{"n_layer": 13, "head_dim": 32, "vocab_size": 2011, "activation": "gelu", "qk_norm": false, "init_std_up": 0.0293, "beta1": 0.93}
MLP neurons of a small language model. Each row is named by its layer, matrix (up: input weights) and neuron, and shows model dimensions 16-111. Each number is 128 + 24 x the weight over its row's rms, rounded and kept within 0 to 255. Numbers have three digits each.
A block is one neuron, or neurons of one layer that tend to fire together. After each block is what it responds to, as a language model described it from the Wikipedia text at the highest values.

L7.up30:170132106162085106109127139120143135102152125145125141117129148137143166138129110119080133144144105102136102096127115122080123121100128152145133122141132135154136133081091108123142140138142122095116149191127128103158145141134116187140150129140075150119096156163091127125107152152118087110
L7.up53:142150096158130124086110125129126126160105117149134094133111131080143132143098081103109128109138134102088165120102148089156132149147133102113127111072165140184158096114146122143116116116108150108090122119123133156138146096100177194150122151130112122175153138153154105111123165120109123177
L7.up64:167141102113143083161109090150133136147106147121128138096121153149124167153090094104126153120126121136131154099112095115085180099098107112124133151134143125135106159111105139147115130174116121126117115151103108123178165086171093175158159112161115125130159140100099133137147114117107119125
L7.up70:113144153122105164130117100133108117149103106120118134155082152086155108119128097106172143146161124149144095115130117139153135122122131106100142137070159148116096132112101111118130118121146155123101136161139117112173079154117145084114157155190138150113117118143115128161085144124104113098
L7.up163:148126121152160119133120127125127172148154141119120158110108160160107112148124141126121154181181155117153138096125127113162116101144128078132122131165093141069123153137141113117132113133139151106128140085107158154117166097160105133149152100104117139134120123168116164145138136085133155161
L7.up284:106132133098111141120145121140148120156151130070148121161120153145129131156126109110141112187112127164104145151165135183132086149090117137136143140153173104137122105124066127120144122108069129103105109125096117163112153121140122182166120132145091149122079121158137135148134176118106115106
L7.up318:129138136133125158138133138093143160142160116125123131164105119161098159121109083132117150110081108088120135136132138106129153138102068116092136160159112121122132157108164074098174130135156113121085148111162140105092144125150136165121146114131110120110133128130126143124135169062132119124
L7.up538:136176132092126155125136203081105113119119066178135099128131128127135142138130109127160072156151169144106125102103104135135115131125103127112146121097105129122184139117125095107130147114159126152139112136080120145142130133102158117117111108150112179087117126131113176168144170130124133101
Responds to: Table header start. The opening pipe or blank cell of wiki table header rows, e.g. before Source, Height, Title, Candidate; weaker on random word-start fragments.

L7.up23:096190155171114127149173126109141132177157133126109124124118123133084114137132110116152154124119154137103102115105162115165139095110177147141146162136127160156092123163138152128068126116168158126140129106145118127131125109097137133094084119116136109124121124108109168109133114099146124126
L7.up135:136117090140132119107134157116148085140118173114136122087126128143124154125132129182123151138097124126161139112176109130154150131081126108073113116113186133182103121150147110101123150117140144137152128112158111123152106118138171162115100146092150132095087142163126111106158177153127139167
L7.up196:134138122100159101137119122091124112154140115102110126114162133160127122138136160146149113152117163129141121109157156086132128120053143131123127156132138137147123142171100117071131124164125099123126109102126124157099148165152154127128076144106144084127112112101137119129160137140133165100
L7.up208:137135133106165166152133110143088144144125123148122107162110103089097125135107102143100117164172145093151141172156119181148111139166109136141106133086125124117099145165143118111107135142154134087142082093124115109089158144112120114135109128162120108109165078064111145142113153122152098107
L7.up210:084134159110166107140139127128108127138167124161149160136143083122128134132127134111112148123100150123118062132126117118099136173083089176091149147107129161129092132151110129116122102144145126113122146118130152144124143124125109122154123104116158115146136153122138125128102132113150139146
L7.up314:159111142115140126163155093128097127155159153155104145123148126118074178089082155111124161121128173104160110097183117129119131101098156159133093136107144105165115098109075172141108163155130153143106120097137096110113155145135140127118122187157139158117122130164111140087102167087117095146
L7.up353:169098139126108135143137128090132113140157121132109179149166140072116128115122150128155142155142138154164135117145150136115101148101154097152152119082156084130094116181141113151180141144117098131104122160117138139151132136124086090123133145157103126120092113151112131138145119121162136089
L7.up457:130142132106127154124144144108122121155140155147079137076146146141125097148117154153142122091088179136144104129121140124136107152138093174117127133149110129125165106128148134123101111146124134106112107113123107119167115115109108120164106156144135114115142152108151122143124175116181080163
Responds to: Sentence-opening temporal prepositions. Temporal or causal prepositions and conjunctions opening a sentence or clause, often a piece after a capital letter, e.g. Since 2006, On hearing, By December.

L7.up43:113146117126141101111117081144115114119119107094141149134141112132131139141093126106151158120094096164119130124152199127143102136121111099124125125113150160109132155146127152118136118099134145130116138108141126125104107115124114132163153191130092131130101159096120168130147102169127104119
L7.up205:090125119121119095108149136145112127119130165132142087123122137135121165156107137131128154158097171144156117105109130121090112147154163109122178116116131123130133113178122142099143152153153088162091118102151127120127145078178120149151127095141113134150115113114151178128123108168132141130
L7.up349:093098129108150072145143091116078103114132131130168132148153132105150148129077116179129148132135149124141130119198117134090107149144131160113133125157167155166127100107125142092111138161143111123144117110153105119095140116192117138131138066158130150165126148158143124156112094116154123162
L7.up394:117152149134146101122180138135120126119146120106160152105187085118131135099117087116110142187121128136151093095107135085119095116102128100120104136178122123147126091178106135134122182158152120127115140134114158132111160125162113120110124104102160107152136134083156170103138165123098122132
L7.up428:125128106187150110125105134120097111148142133134122130094153146102151129125134146101113138164143110153125144171080134144162099150116177105139105139131156167149098135084158118125146102110176129115130112135134101134101147154109129120127102140148120098067135147111137112141124130120163146167
L7.up430:079117131117181072118164083119126103113104112109146147115159091112135172159122132086125147133094105121102111153121131145101173168104130100098125107145110140125139085134159077133194146163149095083118126096117133156100126121141142156107136138137140128157132110146164167113148110148135107123
L7.up554:089142120141121101112116128090115096153128194111146112107112125114082156152121127130119121150115100140123145149113151125119155137155179149129160108139145142115151146134158142145116147148132131115117123121117140099050144085174106132146096091098130135116105145101128117147121126158079163049
L7.up615:146113164101130113154119143133115112097133136152157128146148079103113105105152122085149130119146110110180132156148145130141155140099125135141124159084128149145181119140169168148139109108136084110141142195169106161104132135095092116176110138139119122131131118145111136122108132129170178094
Responds to: Word piece after capital. Second word-piece of a word split after a lone initial capital letter or short opening chunk, e.g. R+ab(bi), St+ev(e), W+eb(site), mostly names.

L9.up82:142116136147126137102122115100139133139180128116135139132140145121128112136065130147096125119120111149127100080155160069141159127069143100138142168140129119142141135117146141116092173090151144128153154086126056106128133098107107149144128134105118171150102143122147131159163136118085105098
L9.up209:132105165121145132127123157082154154118134143119086134147146131132144134141134129143108133115155148120168139141119135117111090093132112145068142122140123144135170092127152103100123106120144143092101169114147133127087134128125167178066126179130134120126136154158102155114115123153113143123
L9.up228:151176142120175156094159113193145180127152102110144121120147122123145142167119156135114143119120136157122160065147138144122090109102123115170152155164150121117138126091140093126133129120167118094117136078109115122156144122147129104108093125077122107146152139148113122169092129099141168097
L9.up398:132128109139150196170119152124110136116118154147081129128127156115119202148150170153098172145127143116159107119132146143132133077119149144082152171156161164135095150118083158124105148101115137142128111133153140111138111126140138140135101117140159117166107129092072139160104135109131111122
L9.up421:130111124130149077118103119130124133140089185091138173114169171124186159160134125102074164141118105122105115139134133139156169156149146115165125108099122122081121137116145125137135138145134109175123121126102102134151124107103077140169120165130173116126075139128142124126081103126106129141
L9.up454:149088106096141130100114110086126185167120147125120127101144137134130151130152172143152174136147153152135104093102150092087131113124146100107135095127126137115090131127148121117113081123111137134125136120119128138171140133122138122159099194112098119172100116150122135161139129148114160120
L9.up467:166133115126103157136080114109118113132130131134153138184113132141087078130139156118116161128083134125115154150125140096145147151091104136092123133120151147105114142111107146114158103132168128133112147102126125109116119142122124108129099148157141120114184156187115109194149089162172136119
L9.up635:107135097085125121158143119126156123138106072109143130147142126128143112116106133119145204121173119142130115134089113085150125170140137096111101121133130141134113103120164158103137157154152087157108089126167157114116165090168099145184110182132102155143119166128119140128114088151119135146
Responds to: Temporal/clause-opening connectives. Prepositions and connectives opening a time span or clause in biographical and historical prose, such as from…to, After, Since, Before, However, about.

L9.up114:112130167106127173123157121121157141107157120119120088111160127148174158151162112142134102105136159158075137120103087191162085179120162130151121143148130143114122100106150151113090073138122146095104134141125124152162123138106133143129129125134102157134157163127138158154122151123143156131
L9.up245:111092119119137103164098118142136106111150151118121101125120160131156124140159116089154120160110109092108149170128169147146120115113160135141139130130117148167125134108180152160070108171188104097123120135120128139146139103146103097113110175180160122154113154101093114121103131145102137134
L9.up266:147097146106128112146144105092165134150129142149170123126121109178162156131091117100135135109091132144081156143138126162169106153086149123207106125150079117135124127105153130146167132130182124106093135122143130129095116123126154148144104154136131132100106136129113135109105143124143158139
L9.up286:171122118116095136118084113113129147120136139139172124103139151102168104145145176118177129192120087138114160136095180133149104109100169105125136114108133144109176099157154125110142166126149158136136083159098126122144118143144133097161110132148162114104097135120129133167128111175140132109
L9.up303:145159104123111124144152138131130150120174098085112101101128115128152113133169144092145102153112159110131151139096121109190145120128153110158106153172174163132117128130137143114111119107141109145116137131137113098099118100141157139157097106114122122132149116087092127140099137126149102156
L9.up340:118132140080143125174123162149172137123141142113100124164165123129158103124174102132156147122121123139093131114110135143131128149124113103134117126136120121103115099145177177129155119152157172112135153145136153183101163143135126154120115114105135151119134138112132145125087121086117155082
L9.up344:152129141130145142134144125135110138127107116148133118099123107161112134115160150098102099152128131132150161117162105100132111142144117135132122171106137118132091142121181073143154121191140104078108122153122144133068156121149130132172113103112098161129176131141138144121100112146119176136
L9.up483:112097132118119118185077094147092109143119166105118180142129090137133132162129110149099159132133111129147091122163154141047129133131139161149133122128119155135163118143134145123094093132156129132118116135168152123101136102127119159151118127145125146139135132118153167090117176149125139159
Responds to: Second token of capitalized names. Word pieces right after a lone capital letter that begins a proper name, e.g. S-m-olevichi, R-ic-ochet, S-ev-ille, J-on-athan, mostly in sports tables and cast lists.

L9.up15:137126131147147127102082129114133066159148151153129108131142126072112136159134132116158128175094103123160132092122130104107156164107142153092160145119175115132116128112093142111121108117119144094155123127131124145158118146152178138088118146105115142129148127101131105149156167135117106100
L9.up42:106094122140111106160128154129105118145163155116188151160132167089121127145161122153104119121123132146126150130111112089123129170108144119145101117113135117108127124113111105117140137125136142121086120199113127131147124147123138135115114160115155138122138103138173120129094149132054093115
L9.up222:125136155110111141151097153084173113145110158144132183140155174133169116147121163146094106154128119144117114107128167131147117112136146176142130154135124102057156119123133150125121098100146134137120122126116109144163163083107150116116104109147147128107113116099129139175101128147088099112
L9.up345:110102192111103131124157092141134136143118112156146183134114118135084129145122110126152130157126113155142093190110146113152117118098125189126130095087097138120146121152107119151104126167158123136165097145137105097124132122131086119145154103169146116104119142158115177125116095125139095158
L9.up357:128150177191113096160109174122149159138128132132094113130095134105101136142141111107145135143137152112135163106104144088120119135161087149153127115082103115129132129127143158128165144114111109143154145132154160191128191152117139128082092141125150116099103143105113125094119160145115124137
L9.up365:130054125152125122152161126118127095141094105127138089142129173118151106132146109084109133145127097093111159130136150171092148112172115146144150168124150142126116130128117166099096152107096121110093116157119123135142108101114162098089118125155151141104113140148127124132149134160131100129
L9.up445:100189134149118141142155120161170149158122113136155123134129104131128137198095105109138120121140102116099133144100104123094124172162113168179141147097149169136182129072082135117099162134164114148131116152132116138179148128116122133135104107145097106155117072137123108135123109150101085103
L9.up637:093146171150095120088129078119146108098115087096133156155143121099076157107114068127127106126143115147158139111142136150113125114154110160151113131108124130123102097105123120079135167139121112143092145112130109154126135132106112115102143127155128166147144083113133161126099124132118105094
Responds to: Empty cells in wiki tables. Blank first cells of Wikipedia table rows, mostly election results before "Labour hold" or "Republican hold", plus other empty cells; sometimes word starts like le(ague).

L2.up421:153065173159134150183096118107142102128177148102128125184126122130165151136143160068125113121114123136163108135106113162129159128155154117130126136090147117111134134081105164121137116126129087172123123116134122111101122155138125144164143171151120133099132106104138120105119098057116138099
Responds to: Mid-word continuation fragments. Word pieces continuing a word just begun, above all "ed" after R in Red Cross, Red Army, Fred, and "h" in Rhode; also "ap" in newspapers or apartments, and dashes opening infobox lines.

L2.up511:157108113150139154089110168112111155128154097117105129123133170071123154090130131132137176147108109144141122128148162102162136133108148141095104144145121129129112140093154129127099147128105122088170135154102173175139198124108119130137128155086130093103099158088128103112132142145108099172
Responds to: Sentence-opening prepositions. Prepositions and conjunctions that open a sentence or clause as an adverbial phrase, such as In, On, After, During, At, While.